config = dict(
    norm_place='pre',
    qk_norm=False,
    init_std_up=0.0166,
    optimizer='muon_variant',
)
MLP neurons of a small language model. Each row is named by its layer, matrix (down: output weights) and neuron, and shows model dimensions 272-399. Each number is 128 + 24 x the weight over its row's rms, rounded and kept within 0 to 255. A neuron's up and down rows have the sign that makes its largest values positive.
Before each neuron's rows, "raises" lists the tokens whose logits its output raises most directly, leaving later layers aside.

raises: " serve", " have", " begin", " provide", " appear"
L5.down553 [136 158 112 135 112  81 115 148 153 147 150 154 108 138 186 155 110 111 126 152 175 157  62 110 138 132 118 117 115 138 134 127 102 124  95 116 134 163 115 116 182 130 157 129 123 122 156 129 189 136 161 107 158 128  97 124 128 155 101 119 132 148 111 181 123 112 140 150 135 210 160 108 122  82  82 132 106  63 176 123 127  81 146 117 133 141 159 152 143 118 110 138 124 144 107 153  99 114 123 143 112 123 126 122 130 105 126 124 192 116 134  97 122 142 101 105 158 139 134 143 132 148 133 161 148 100 159 136]

raises: "pati", "ra", "har", "ment", "ments"
L5.down738 [127 120 131 126  98  91 127 146 124 135 137 109 141  88 134 112 159  99 138 118 136 152 135 144 135  41  99 105 107 123  99 130 106  95 144 138 122 122 122 121 114  94 131 153 107 144 126 139 115 143 134 100 107 127 152 114 112 147 162 111 114 186  94 150 152  85  95 126 139 111 149 124  99 120 156 172 146 121 119 111 120 110 142 143 137 165 119 121 152 164 149 104 132 137 142 153 139 107 130 134 128 120 104 158 149 109 130 139 157  61 102 149 141  91 112  84 122 125 158 131 176  90 124 122 163 140 137 126]

raises: "est", "ache", "ce", "lan", "born"
L5.down671 [109 122 112 123 171 148 134 124  72 156  89 149 144  96 132 140 158 131 155 127  96 125 134 146 111 136 178 118 133  88 119 111  95 165 139 106 109 126 153 104 132  95 118 114 136 102 131 111 111 133 117 145 182 121  85 181 129 136 140 114 140 117 105 157 197 149 127 137 144 114 143  93 149 140 178 157 106 152 111  79 129 127 134 157 154 143  60 111 194 172 147 177 126 120 159 105 107 129 118 149 129  88 133  76 109 139 104 154 122 150 154 158 118 127  99  85 110 148 140 106 119 136 134  87 106 107 120  95]

raises: "s", "ing", "ler", "ers", "les"
L6.down688 [ 80  91 121 128 135 129 149 121 159 126 129 129 142 138 140 144 129 110  78 115 127 133 147  98  83 151 128  82 152 127 107 141 182 127 142 140 145 128 143 161  82 112  69  83  94 151 110  95 157 177 114 162 138 132 177 155  97 157 118 139 123 114 107 143 125 133 150 103 134 140  91  95 114 101 136 132  68 141 139 115 119 122 109  94 130 177 121 122 154  99 138 115 161 148 137  90 128 161 112 156  92 120  96 127 127 134 198 112 108 115 115 153 147  94 122 127  98 109 155 146 117 154 164 124 136 135 133 122]

raises: "ard", "rant", "ura", "hom", "hy"
L5.down142 [109  90 157 102  91 146 105 111 122 114 118  96 145  98 165 122 161 127 119 116 133 101 141 170 132 139 139  88 117  93  88  77 143 174 134 107 130 105 138 101 126 102 101 163 155 130  98 117 131 127 133  88 128 102 104 136 112  90 118 143 176 149 137 115 164 126 133 139 110 119 112 115 163 122 148 169 108 142 129 134 145 168 150 127 140 115 144 176  92 159 142 122 118 130 137 136 121 154  93 116 135 135  97 136 135 131 137 134 121 145 111 142  98 153 176 103 134  78 123 127  95 111 120 104 167 105 101 159]

raises: "mes", "ph", "pon", "chin", "bor"
L5.down692 [152 114 120 106  97 146 118 157 154 142  79 131 125 122 131 152 114 138 135 157 141 111 140 116 138 133 108 126 136  65 152 149 159 124 133 111 146 162 129  61 143  96  97 142 135 154 117  98  81 117 125 133 108 139 121 115 117  75 100 146  72 100 159 122 151 159 133 116 132 128 183 152 126 151 135 124 142 117 134 116 144 100 146 132 146 155 170 104 117 171 118 137 130 142 127 190 136 133 107  81 114 111  97 105 154 132 115 107 132 133  99  88 107 114  85 127 116 146 125 113 141 136 140 113 171 181 113 132]

raises: " there", " it", " they", "ments", " when"
L5.down423 [149 131 171 126 116 129  96  84 164 101 127 138 133  86 184 148 130 162 139 171 111 120 122 107  85 142 158 146  99 121 100  95 117  87 131  77 133 157  92 128 141  80  95 126 139 146 129 135 130 141 123 120  94 122 154 156 121 117 102 124  96  90 114 101 144 129 104 145 117 125 119 120 110 118 148 149 143 130  95 162  93 107 129 111 113 139 145 162 125 145 120 125 131  85 103  90 170  87  92 106 113 140  94 119 142 123 147 166 104 139 143 111 138 168 123 139  95 110 150 135 110 150 151 109 146 131  70 117]

raises: "ber", "est", "stadt", "es", "end"
L2.down855 [102 125  97 114  95 152 106 126 131 140 137 181  91 125 151 123 157 135 147 137 136 105 131 141 121 154  96 108 108 118 115  82  95 136 152 106 135  97 122 112 185 151  90 142 148 146 154  93 114 124 117 172 150 129 118 135 128 119 126 135  82 128 142 131 131 120 174 146 133  99 122 124 131 189 177 146 137 141 157 123 100 137 125 108  98 147 146 151 107 118  82 148 115 153  97 115 100 125 114  84 123  78  78  90 120 137  94 157 143 168 142 101 116 144 118 141 122 134 167 135 135 142  74 124 116 103 134 148]

raises: "ed", "ally", "ity", "ly", "oon"
L2.down622 [107  64 136 117 103 116  82 136 155 104 113  90 122  99 135 129 149 120 122 144 124 120 136 143 111  88 136 141  94 131 162 102  84 124 125 121 147 126 121 129 102 109 131 110 137 109 147 129 132 151 140 166 131 162 166 119 101  91  57 166 102 124 142 140 105 197 111 144 133 132 114 149 114  97 125 108 139  97 133 136 118 149 138 141  87 128 132 144 116 139 124 164 155 116 100 173  89 139 144 100 117 115  97  99 118 130 148 133 132 148 132 133 161 122 104 134 157 138 136 106 108 130 116  95 177 118 119 152]

raises: "ver", " they", " necessary", " there", " compared"
L2.down14 [152 143  88 123 156 151 121 126 128 142 134 147 155 183 141 132 107 168  94 176 101  85 117 108 135 147 144 161 139 118 119 156 148 114 114 150  87 129  91 127 109  94 157 107 117 163  96 148  95 146 122 112  92  89 115 103 121 160 187 107 135  89  87 119 129 102 106 143 118 143 198 111 147 110 189 155 122 149  85 113 108  90 136 158 150 151 125 138 141  91 131 120 155 118 114 113  72 128 137 144 131 104 107 147 124 151 137 118 141 175 133 108 153 137 185 143 164 116 112 121 140 122 118 137 104 120  81 113]

raises: "ur", "ure", "ut", "ical", "ile"
L6.down406 [147  80 157 103 141 120 150 132 150 133 112 149 131 114 148 145 140 152 171 125 120 133 169  97 132  88 102  97 129 131  82 122 127 104 139 112 153 188 141 138 143 130 137 127 143 102 119  95 149 136  99 140 158 143 141 174 118  66 135 125  92 114 186 120  89 113 112 122 124 153 100  96 109 122 134 127 120 110 144 155 155 128 132 138 146 135 112 101 119 135 115 134 140 158 157 148 141 107 122 150 165 143 166 129 112 117 164 121  88 142 125 143 145 151 160 116 135 146 147 138  89 113 129 144 157 144 141 111]

raises: " they", " it", " he", " she", " there"
L6.down80 [105 187 100 116 124 187 139 117 174 124 145 126 128 113 114 133 115 129 159 110 146 120 142 131 123 150 104 125 116 133 121 117 117 125 108  96 150 150 101  98 127 124 114 116 133 130 128  87 122  75 148 149 133  90 104 156 173 129 104 139 137  96 121  87 109 107 118 142 132 111 150 129 162 115 134 148 138 153 117 177 130  79 150 174 146 154 119 114 122 102 108  97  99  81 101 116 183  88 132 132 152  96 115 137 155 109 123 143 167 133 158 148 115 141  94 150 153 155 132 153 116 121 129 151  89  95 117 173]

raises: "in", "an", "ale", "ana", "en"
L5.down652 [146 116 160 121 172  92 169 110 111 123 146 137 121 111 115 107 144 124  97  92 159  83  97 147  89 133 154 125 146 146 115  98 122 117 125 136 119 123 126 118 153 149 114 156 117 106 143 122  86 154 134 140 165 110 115 133 149 118 164 154 130  80 148  90 103 146 101 122 103 175 122 151 109 139 135 201 164 150 111  99 191 124 128 118 153 130 159 139 101 150 116 114 137  94 133 111 160 133 120 123 127 136 122 122 120  77 142 128 105 105 135 143 103 160 131  96 178 134 152 123 120 114 167 135 155 142 154 120]

raises: "ful", "lich", "chan", "vár", "she"
L2.down613 [133  92 106  98  90  98 102 137 158 105 103 134 135 170 166 157 140 114 149 147 137 156 132 159 160  98 144  54 108 163 180 170 127 166 137 141 117  87 135 167  91 127 134 125 168 144  99 103 114 101 133 108 129 133 154 157 122 119 190 162 110 131 121 128 127  95 177 152 114 107 119  97 165 146 139 128 135 136 130 174 135 106 131 166 122 115 121 105 103 104 117 157 129 140 152 103 107  99 137 134 110 151 108 153 119 125 125 100 122 103  80 126 164 126 144 107 115 122 172 133 139 138 146  97 151 110 142 157]

raises: "tive", "tier", " life", "ting", " lives"
L5.down1141 [ 84  51 126 153 118 109 108 147 104 130 109 106 135 109 115 108 129 172 137 151 104 144 155  97 106 146 116 150  85 101 105  65 175 145 146 182 132 130 104 109 108 155 125 168 116 130 146 168 127 104 141 146 116 111 151 140 123 113  92 137 154 148 107  92 130 132 124 154 130 135 110  68  91 135 135 130 140 158 106  98 104 115  86  95 105 137 123 124 112 131 145 143 152 135 157 161 149 130 138 118 147 134 121  68 119 139 128 153  93 142 168 110 147 107 129 152  95 136 177 128 150 142 117  82 146 110 116 113]

raises: "d", "ed", "use", "o", "ion"
L5.down1227 [122  89 121 116 143  95 133  94 131 127  58 117 123 149 118 122 132 134  98 122 145 137 158 119 119 141  94 130 177 159 119 130 129 141 113 115 131 153 145 142 159 114 106 111 114 183 146 132 154 169 153 163 138 138 123 145 129  88 143 158 131 134 169 111 139 118 165 145  97 147 144 100 146 118 144 131 141  93 123 188 117 133 106 106 121 143 112 133 161 152 123 116 148 122 158 144 105 120 125 101 144 118 122 141 156 181 128 103 112 135 136  95 122 151 140 118 116 126 189 101 176 142 122 147 173 132  87 114]

raises: "ations", "ating", "ated", "ation", "ator"
L5.down419 [148 156 134 124 135 124 123 123 108  84 120 123 122 107 123 147 178 122 151 124 104  89  83 172 148 101 104 151 102 156 113 125 122 119 123 186 146 116 136  88 104 110 164  87 150 141 168 122 145 174 124 132 116 147 103 147 118  89  53 108 112 101 103 119  85 102 149 150 150 128 119 129  77 164 119 107 122 128 124 141 127 146 167 105 145 108  97 125  52 105 123 142 111 116 180 135 101 113 105 107 123 120 100  88 134 120 189 113 165 131 121  97 138 148 116 143 128 133 141 144 113 122 116 122 128 117 159 139]

raises: " them", " it", " these", " the", " those"
L6.down1070 [153 116 111 128 134 104 110  90 137 141 120 165 142 130 120 114 106 110 168 123 160 116 141 135 109 188 122 116 110 101 138 110 140 119 157 141  91 138 137 131 130  80 109  67 195  97 107 137 126  90 129 147 142 110 152 155 122  71 138 150 157 127 126  86 159  81 109 108 159 120 167 117 159 105 157 175 128 128 102 177 105 115 184 123 152 135  74 161  98 139 114 147 124 106 113 151  92 133  95 148 126 102 155 138 149 156 143 117 129 117 116 128 171 128 154 101 167  77 114  98 116  86 181  53 130 104  84 130]

raises: "um", "if", "ig", "vert", "ix"
L2.down212 [113  96 113 140 145 130 165 138  74 147  87 107 153 143 117 159 128 128  90  79 114 136 138 119 117 185 153 103 164 116 110 147 118 155 116 170 110 110 146 164 139 124 115 107 137 155 117 129 129  90 166 135 178 116 145 122  77  69 121 143  68 133  80 150 148 158 132 113 151 146 125 121 177 148 158 131 137 154 144 123 107  85 187 145 148 168 158 126 135 112 154 143 156 109 127 141 128 157 129 113 104 128  78 121 145 105 119 131 120 127 117 125 190 119 113 139  95 115 109 109 142 121 143 177 161 116 112 118]

raises: " their", " its", " this", " these", " the"
L6.down192 [186 154 118 126 123 157 131 158 152 134 105 134 103 145 167 124 116 166 132 122 109 136 137 139 134 154 105 141 104 142  89 123 135  81 107 102  99 148 150 140 164 133 119 103 133 121 108  96 139  64 166  95 119 116 110 169 135  95 130 164 134 137 153 163 156 151 160 108 116 129 140 123 155 107 112 200 111 147  91  99 120 119 175  98 125  99  81 140  81 135 101 135 129  97 120 115 139 113  88 111 111 104 133 121 117 176 145 149  56 106 127 118 178 153 116 143 192  90 109 119 105 105 162 135 109  75  65 153]

raises: " Years", " years", " others", " other", " females"
L5.down964 [150 166 148 131 154 110 177 114 156 154 148  85 146 109  86 145 109 166  91 132 119 160 147 127 161 133 146 185  91 163 105 127 124 125 109 129  97 157 178 155 121 145 170 133 119 139 136 184 174 116 113 166 180 114 108 192 106  92 125  97 143 156 162  90 124 140 127  74  81 111 140 151 130 118 128 138 134 130 141 104 101 199 134 174 163 152 106 133 139 107 103 158 113 150 103 153 169 127 153 134 115 120 147 124 168 130 135 150 132  98 121 127 174 155 114 156 156 125 111 144 134 110 145 139 141 106 137  91]

raises: " its", " their", " Its", " being", " having"
L6.down498 [143 140 101 145 126 106 167 144 115 115 135 193 150 129 170 116  86 105 149 143 120 163 160  93 120 158 140 122 113 146 132  97  97  93 156 154 155 120 106 162  91 147  94  76 185 128 114 116 120 130 127  84 173 124 160 161 132 116 166 144 107 103 104 124  82 124 182 114 122 148  94 122 128 159 177 129 140 103  83 129 121 135 155 150 138 123  95 126 136  99 115 115 161 108 121 131 154  85 182 141 150 117 112 123  89 120 109 166 140 145 111  96 121 114 107  82 118  99  85 124 112 129 111 150 134 125 120 115]

raises: " help", " assistance", " approval", " rank", " support"
L6.down764 [118  98 116 139 105 129 162 133 140 113 131 131 148  98 176 152  91 117 114 142 137 122 128 106  68  82 111 159 157 119 139 158 154 149 109 107 123  99 101 104  69 150 130 101 100 153 132 106 118 131 130 138 101  91 147 102 181 147 105 144 135  84 148 118 147 119 144 146 141 107 179 112 137 151 145 136 153 115 112 106 116 153 138 113 147 142 143 114 100 153 157 115 153 147 131 129  76 118 134 123 136 142 127  87 147  96 168 132 120  86 115 141 138 125 132 142 118 142 114  59 155 148 144 129 159 144 129 144]

raises: "ine", "inder", "id", "ivers", "plic"
L2.down172 [146 118 161 110 122 129 116 139 132 140 112 125 141 128 140 154 140 133 129 154  85 101 117 161 108 180  89 133 110 132 151  84 143 100 156 153 141 157 137  99 196 143  94 161  89 114 152 135 135 136 141 154 126 124 139 105 139 124 110 153 132 153 142 102 141  93 105 134 120  99 148 144 141 177 121  81  92 123 127 137  98  98  84 140 116 109 170 141 154 105 125 118 133  93 139 128 129 106  91 110 132 145 137 121 130  92 167 163 112 135 124 143 150 117 171 162 145 145 126 122 136 164 128 127 149 129  96 145]

raises: " most", " anything", " others", " previous", " other"
L5.down795 [131 176 122 133  88 138 116 108 108 148 105  99 105 144  94 122 114 102 171 119 122 164 168 136 129 134 105 151 126 133 135 126 127 148 154 151 104 108  74 172  88  93 131  85 115 125 103 131 120 124 138 161 173 105 118 149 129 109 129 164 146 148 180 152 154 129 119 172 141 144 107 117 121 134 121 146 152 114 128 164  79 157 139 128 144 134  86 105 150 131 112 150 118 175  99  92 132 175 116 118 142 105 122  83 124 134 106 128  98 114 126 123 175  86 179 109 153 126  87 129  61 123 115 124 119 109 137 129]

raises: "uri", "ried", "-", " form", "tor"
L6.down559 [159 171  89  93 119 123 141 118 171 162 135 134 108 160 134 135 112 120 143 142  82 154 128 140  90 123 152  95 129 115 106 102 138  80 141 150 128 107 148 108 149 105 170 131 137 141 148 123 140  81 155  97  98 138 109 110 118 167 144 127 113 108 124 155 116 105 115 111 178 157 128  96  96 157 140 106 135 140 152 159 119  84 114 117 136 169 119 144 146  99 105 127 127 119  78 108 125 100  86  99 112 134 165 109 133 103 114 112 112 140 142 139 127 141 170 124  91 111 132 133 132 120  89 124 113 127 149 153]

raises: " they", " he", " she", " there", "ph"
L6.down1110 [154 150 112 140 118 176  96 120 130 139 132 115 142 134 106  78 179 170 173 159  91 156 155 156 136 137 124 156 148 112  71 122 111 150 110  76 156 141  99 154 149 137 123 132 138 135 124 138 113 133 105 132  97 101 149 121 143 114 152 136 175 130  93  93 121 119 115 132 145  73 159 132 134 172 149 154 174 158  79 153 120  93 116 154 119 168 135 123  95 104 128 133 134 133 108 118 100 161 158 158 134 141 108  99 143 118 161 145 118 153 136 125 162 118 152 131 139 142 166 102 178  86 117  92 112 160 102 147]

raises: "eu", "phone", "des", "on", "its"
L5.down874 [119  90 125 148 121 147 133 113 142 102 122 125 100 122 118 147 110 104 155 103 130 113 117 120 128 118 142 119 182 156 132 116 110 132 145 102 127 114 119 120 129 135 136 135 133 120 143  53 170 115 129 100 137 107  94 164 120 164  94 135 102 125 140 144 118 132 135 132 146 122 145 126 135 139 159 156  92 133 111 133  84 131 122 123 137 110 140  92 135 137 171  96 145 171 145 106 111 142 151  89 160  93 170 163 129 107  91 118 100 160 112 135 112 113 125 109 109 132 120 164 140 112 106 150 151 161 123 133]

raises: "ing", "ense", "ers", "ien", " than"
L6.down61 [115 102 121 137 126 125  96 147 125 128 120  91 176 117 160 131 107 141 128 148 125 166 137 121 121 161  95 101 119 126 153 127  91 169 139 150 136 120 143 143 120 112  81 132 110 146 164 164 178 134 127  94 172 118 146 140 130 104 118  95  80 136 139 124 128 135 144 151 137 141 119 133 148 114 121 109 110 116 136 125 132  81 162 142  96 167 121 119 143  95 106 138 171 159 123 152 115  85 154  99 124 137 123 167 163 111 178  96 133 143 110 138 147 143 122 112 163 111 139 148 149 107 112  98 130  97 161 149]

raises: "oe", " be", " serve", " provide", "ache"
L2.down579 [139 130 134 126 105 116 162 114 136 133 140 125 144 131 192 128  67 156 153 156 158 149  97 167 149 145 105 131 103 142 142 109 145 143  99 112 155 153  93 154 140 100 137 112 145 107 158 140 163 129 173 124 136 130 125 115 130  96 121 100 115 123 119 142 118  77 118 147 134 166 151  54 137 146 153  96 131  85 158 155 161  73 139 147  99 173 123 131 129  73 131 148 149 124 124 132 121  97 149 133  87 120 123 110 130 167 118 124 179 156 111 139 119 116 109 126 144  94 139 124 142 158 165  68 105  94 130 130]

raises: "ation", " of", "age", "athlete", "ona"
L6.down1276 [118 161  86 135 107 125 127 143 139 107 105 119 133 138 128 112 143 118 115 119  96  91 129 100 171 122  68 137 109 114 133 107 129 179 102 156 159  99 151 164 171 136 114 138 136 121 158 138 147 145 196 145 100 140 172 112 110 140 143 133  91  96 153 156 179 106 125 156 118 158 157  78 125 146 121 112 117 120 153 109 141 122 109  87  91  73 120 121 128 132 137 154 116 120 130 168 127 108 137 144 130 122 118  78  90 131 135 113  74 115 127 170 150 117 116 178 113 127 133 172 183 102 136 129 137 105 121 124]

raises: " some", " how", " many", " others", " him"
L6.down905 [122 170  72 126 149 120 104  73 106 134  87 162 122  93 163 131  87 151 160 130 148 149 143 131 130 165 107 160 125 138 120 118 106 120 113 138 127 156 118 137 123 123  86 112 188 147 133 159 102  78 140  98 142 148 131 168 118 114 102 150  85  80 112 152 153 130 148  92 135 137  89 104 109 116 185 162 144 121 151 130 132 139 128 157 187  87  79 138 135  86 149 111  71 127 161 130 146 141 137 161 133 132 137 141 135 139  64 108 151 110 154 105 150 148  82 132 141 122 159 118 134 125 159 125 115 122 128 116]

raises: " there", " several", " many", " some", " numerous"
L6.down1198 [113 229 119 160 168 126 150 105 124 125 122 134  89 117 154 100  99 161 106 151 153 121 102 113 157 120 161 165  81 115 135 118 145 134 129  69 149 140 153 124 109 132 112  88 102 157 104  94 145  95 144 106  93 116 130 170 135 113 144 177 146 132 135 105 121 129  97 137 151  92 122 134 170 126 127 160 135 122  79 126 128 125 156 118 142 151 115 109 104 122 126  99 100 140 114  51 132 129 158 133 144 127 147  94 134 131 141 135 122  91 129 115 151 150 100 122 140 135  96 115 137 102 139 125 133 127 123 147]

raises: "sion", "cut", "dition", "aged", "ction"
L5.down435 [139  64 116  95 162 119 132 120 113 146  92 151 144 155 183 119 148 132  89 116 113 155 117 115 119 145 142 136 125 132 136 136 134 137 173 134 116 137 120 133 116 191 127  73 113 144 146 151  96 126 105 165 145 129 138 121 138 156 123 148 163  96  78 135 173 118 113 131 160  97 144 134 131 150  88 132 148  90 129 129  85 133 127 113 118 141 142 110 157 157 153 119 111 159 144 108 108 139 128 122 155 108 117 119 167 151  97 108 123 197 134 125 122 116 160 132 131 179 146 117 159 146 110 139 130 175 140 110]

raises: " part", " ", " way", " kind", " particular"
L6.down134 [ 84  73 115 133 102 145  87 126 132 136 106 117 159 172 125 195 126  93 141 121 126 114 160 131 155 148  53 108 116 110 153 139 113 149 186 134 111 115 140 130 143 159 146 107 102 104 112 150 178 121  96 103 137 146 139 108 132 164 138 100 156 133 107 151 118  97 110 136 157 147 108 118 169  88 121  90  91 105 135 162 144 128 189 116 122  85 129  88 120  93 103 123 154 111 127 176 121 138 146 129  96 147 130 156 122 106 147 126 115 115 142 135 137  87 147 111 143 136 115 127  99 154 133 113 144  95 100 102]

raises: "3", "2", "car", "3)", "aux"
L2.down708 [105 188 200 121 125  63 129 125 131 166 124 140  93 114 121 136 128 165 145 153 159 106 117 117 136 116 143 121 114 148 162 141 116 132  95 140 144 143 128 176  82 129 110 137 104 108 154 143 115 121 130  94  91  91  87 134 116 134 105 143  71 130 123 123 124 122  92 135 127 141 114 151  83 158  93 131 113 110 121 119 127 146 128  97 169 182 144  94 160 177 121 106 141  94 149 116 103  99 109 130 184 154 180 111 132 102 117 142  90 136 141 115 148 102 126 101 183 122 112 134 123  96 148 150 117 145 150 109]

raises: "ped", "al", "pen", "ada", "mon"
L5.down840 [119 194 113 155 118 137 116 120 140 139  99 185  99 135 209 174 161 135 113 114 144 147 114 114 114 121 100 113 123 100 126 148 127 118 123 120 111  92  96 116  64 151  87 102 101  96 113 159 128 118 121 112 126  92  68 102 106 120  88  97 126 166  94 134 124 119  93 117 120 139  54 114 118 128 118 103  97 101 106 124 102 119 168 120 130 143 170 100 143  91 136 121 106 126 152 144  82 145 125 139 159 109 158 143 127 153 106 141 108 113 140 113 139 108 181 139 110 151 110 150 141  86 100 160 138 151 115 104]

raises: "ising", "izing", "ize", "ized", "ised"
L2.down27 [112 189 101 115  53 157 140 128 140 139 113 117  80 144 123 145 118 112 123 104 133 103 172 144  84 128  73 122 142 116  74  87 123 109  99  94 172 125 122 107 132 147 104 149 156 147 103 107 123 131 139 123 120 119 115  80 155 112 104 116  97 110 130 139 164 110 129 150 111 125 140 110 111 128 133 163 153  96 140 161 137 166 120 154 140  90 146 137 103 183 129 130 134 131 164 142 122  95 126 103 115  91 163 131 110 171  97 150 106 143 159 108 165  97 155 112 148 126 125 123 132 130 109 108 128 130 106 143]

raises: " they", " it", " she", " he", " instead"
L6.down215 [148 232 113 106 149 109 140 128 147 120 107 136  86 137 172 147 131 142 136 140 136 151 115 148 115 176  93 135 116 132 147 125  94 134 152 110 123 144 166 145 117 153 130 112 120 135 111 132 122 168 138  73 111 113  97 191 156 130  82 171 118  86 125 115 131 135 103 165  98 151 168 120 142 124 156 125 140 174 112 185 131  99 160 148  83 175 148 157 139 120 132 164 143  88  78 143 149 136 142 137 118 106 115 113 144 110 165 132 136 116 155  95 134 118 153 169  98 109 145  88 127 160 114 129 116 179 137 129]

raises: " you", " they", "eño", " that", " he"
L6.down749 [159  60 118 133  88 142 121  95 129  84 118 155 109 151 118 157 110 144 112 135 121 130 155  99  73 136 157 134 110 134 158  95 114 123 147 126 139 121 133  89 109 140 181 113 104 143 159 112 109 166 126 130 144  57  95 153 116 145 150 142 141  85  97 109 106  97 153 148 142 138 163  85 145 159 181 186 136 144  83 174 126 151 146 147 124 127 193 113 136  96 133 177 135 152 134 112 136 139 102 159 125 158 142 104 168 153 151  97  84 114 126 139 158 119 119 106 114 100 115 131  87 155 109 101 117 152 124 154]

raises: "rd", "ry", "ur", "gie", "ir"
L6.down1277 [137 123 122 162 113 138 147 157 102 140  88 119  98 136 141 131 126 114  92 147 153  89 174 159 155 150 113 124 108 135 106 137 157 135 166 148 109 114 146 117 148 104 138  47  95 149 112 122 149 166 122 160 141 133 127 149 180 131 116 134 112 126 154 152  80  89 145  73 147 129 127 137 142 179 146 110 119 154 148 130 111  73 123 143 139 133 142  76 115 122  93 136 111 138 124 108  74 144 109 151 128 153 106 125 128 139 129 117 116 121  96 158 137 163 149 171  95 111 134  97 109 130 134 135 114 140 105 121]

raises: "4", "3", "6", " example", "illo"
L6.down392 [154 140 114 138 161 151 171  95 133 149 112 123 100  82 173 189 155 118 109 130 127 107 201 130 159 148  93 171 111 146 134 138 125 141 150 103 116 114 137  93 116  98 119 155  72 170 116  99  90 141 104 109 121 109 135 101 115 107  87 176 109  91 128  86 126 139 136 109 146  99 141 175 153 120 111  86 143 119 136 125 155 130 160  94 105 152 131  85  86 138  95 135  88 106 120 156 106 147 141 145 134 101 149 116 121 113 148 172 147 125 161 152 155  90 134 112  98 161 147 131 120 140 144 116 124 139 113 172]

raises: " they", " he", " she", " there", " it"
L5.down1135 [ 94 236 153 121 149 127 112 117 132 117 139 154  76 148 102  80 126 177 152 140 146 149  91  88 110 131 104  85  93 138 140 131 117 122 128 122 161 144 127 106 121 119 111  96 122 118  91 130 134 122 143 109  97 113 108 165 158  90 104 155 168  94 139 112 149 155 128 136 127  92 145 128 150 128 129 142 114 131 125 170 105 109 145 142 146 135 120 148 123 126 122 115 131  82  94  86 144 139 145  94 119 114 130 108 166 115 154 146 173 115 124 149 188 129  91 126 168 136 105 165 126 155 102 177 127 119 139 164]

raises: " who", " whom", "who", " wearing", " trying"
L6.down411 [141 168 105 101 130 123  92 138 104 139 132 170 100 123 177 126 132 118 159 119 127 125 102 140 164 116 158 120 136 123 144 113 135 127 148 147 105 109 151 127 142 144 140 136 118 161  49  96 161 151  96 119 126  84 121 119 126 146 109 151  77 161 134  76 146 130 129 132 112 119 127 164 114 114 137 150 148 128 189  79 125 122 113 151 121 116 112 148  72 161 142 120  98 126 120 105 141 134 160 137 129 175 134  95 136 116 100 119 119 163 174 158 157 105 113 111 162 128 177  98 135 147 146 139 131 162 113 177]

raises: "y", "ter", "dy", " that", "d"
L5.down162 [157 145 111 148 103 158 111 141 146 148 123 180 141 144 115  89  86 155 152 185 158 138 159 110 116  91 117 168 159 164 126 101 154 119 134 129 101 111 112 148 134 145 142  98 113 114 116 116 130 142 134 124  77 143 103  74  99 165 156 124 140 113 140 142 144 133  69 152 127 129 108 121 113 132 153 122 144 152 113 115 142 108 127 129 127 169 133 118 112 122 112 116 116 133 124 117 149 131 125 117 120 147 148 114 150 127 136 125 121 131 123 127 112 136  73 139 169 150 105 142 174 165 106 166 139 109 107 168]

raises: "ale", "ally", "a", "oe", "oid"
L5.down322 [ 90  91 133  96 129 125 106 111 156 155 138 133 125 114 142 107 135 125 126 123 124 151 129 158 120 130 114 112 131 188 119 107 123 137  89  87 114 160 143 128 115 123 191 159 155  90 106 117 139  78 152 130 143 127 100 130 106 116 126 153 141 157 140 135 129 130 106  98 128 140  90 115 150 117 142 121 150  90 137 120 167 146 157 105 144 150 119 141  93 122 106 200 117 128 152 166 142 143 160 168 176 125 187 146 145 115 147 142 110 126 169 104 101 123 117 137 127 173 163  97 146 114 155 112 119 134 122 107]

raises: "board", "ward", "line", "ly", " board"
L2.down1294 [108 150  98 139  93 189  82 133  99 157 119 123 138 132  68 114 122 143 161 125 121 129 127 157  75 127 104 169 140 131 143 140 100 116 157 153 100 142  98 117 116 103 125 120 140 110 104 151 161 117 116 124 116 103 155 187 116 145 143  96 157 145 139 142 166 117 132 124 121 139 166 149 146 115  96 133 109 111 116 152 155 117 137 151 142 107 140 138 154 102 149  99 162 118 120 136 156 208 105 119 131 144 145 126 132 127  95 134 137 159 120 123 100 133 114 124  83 135 108 119 135 158 120 166 137  99  94 115]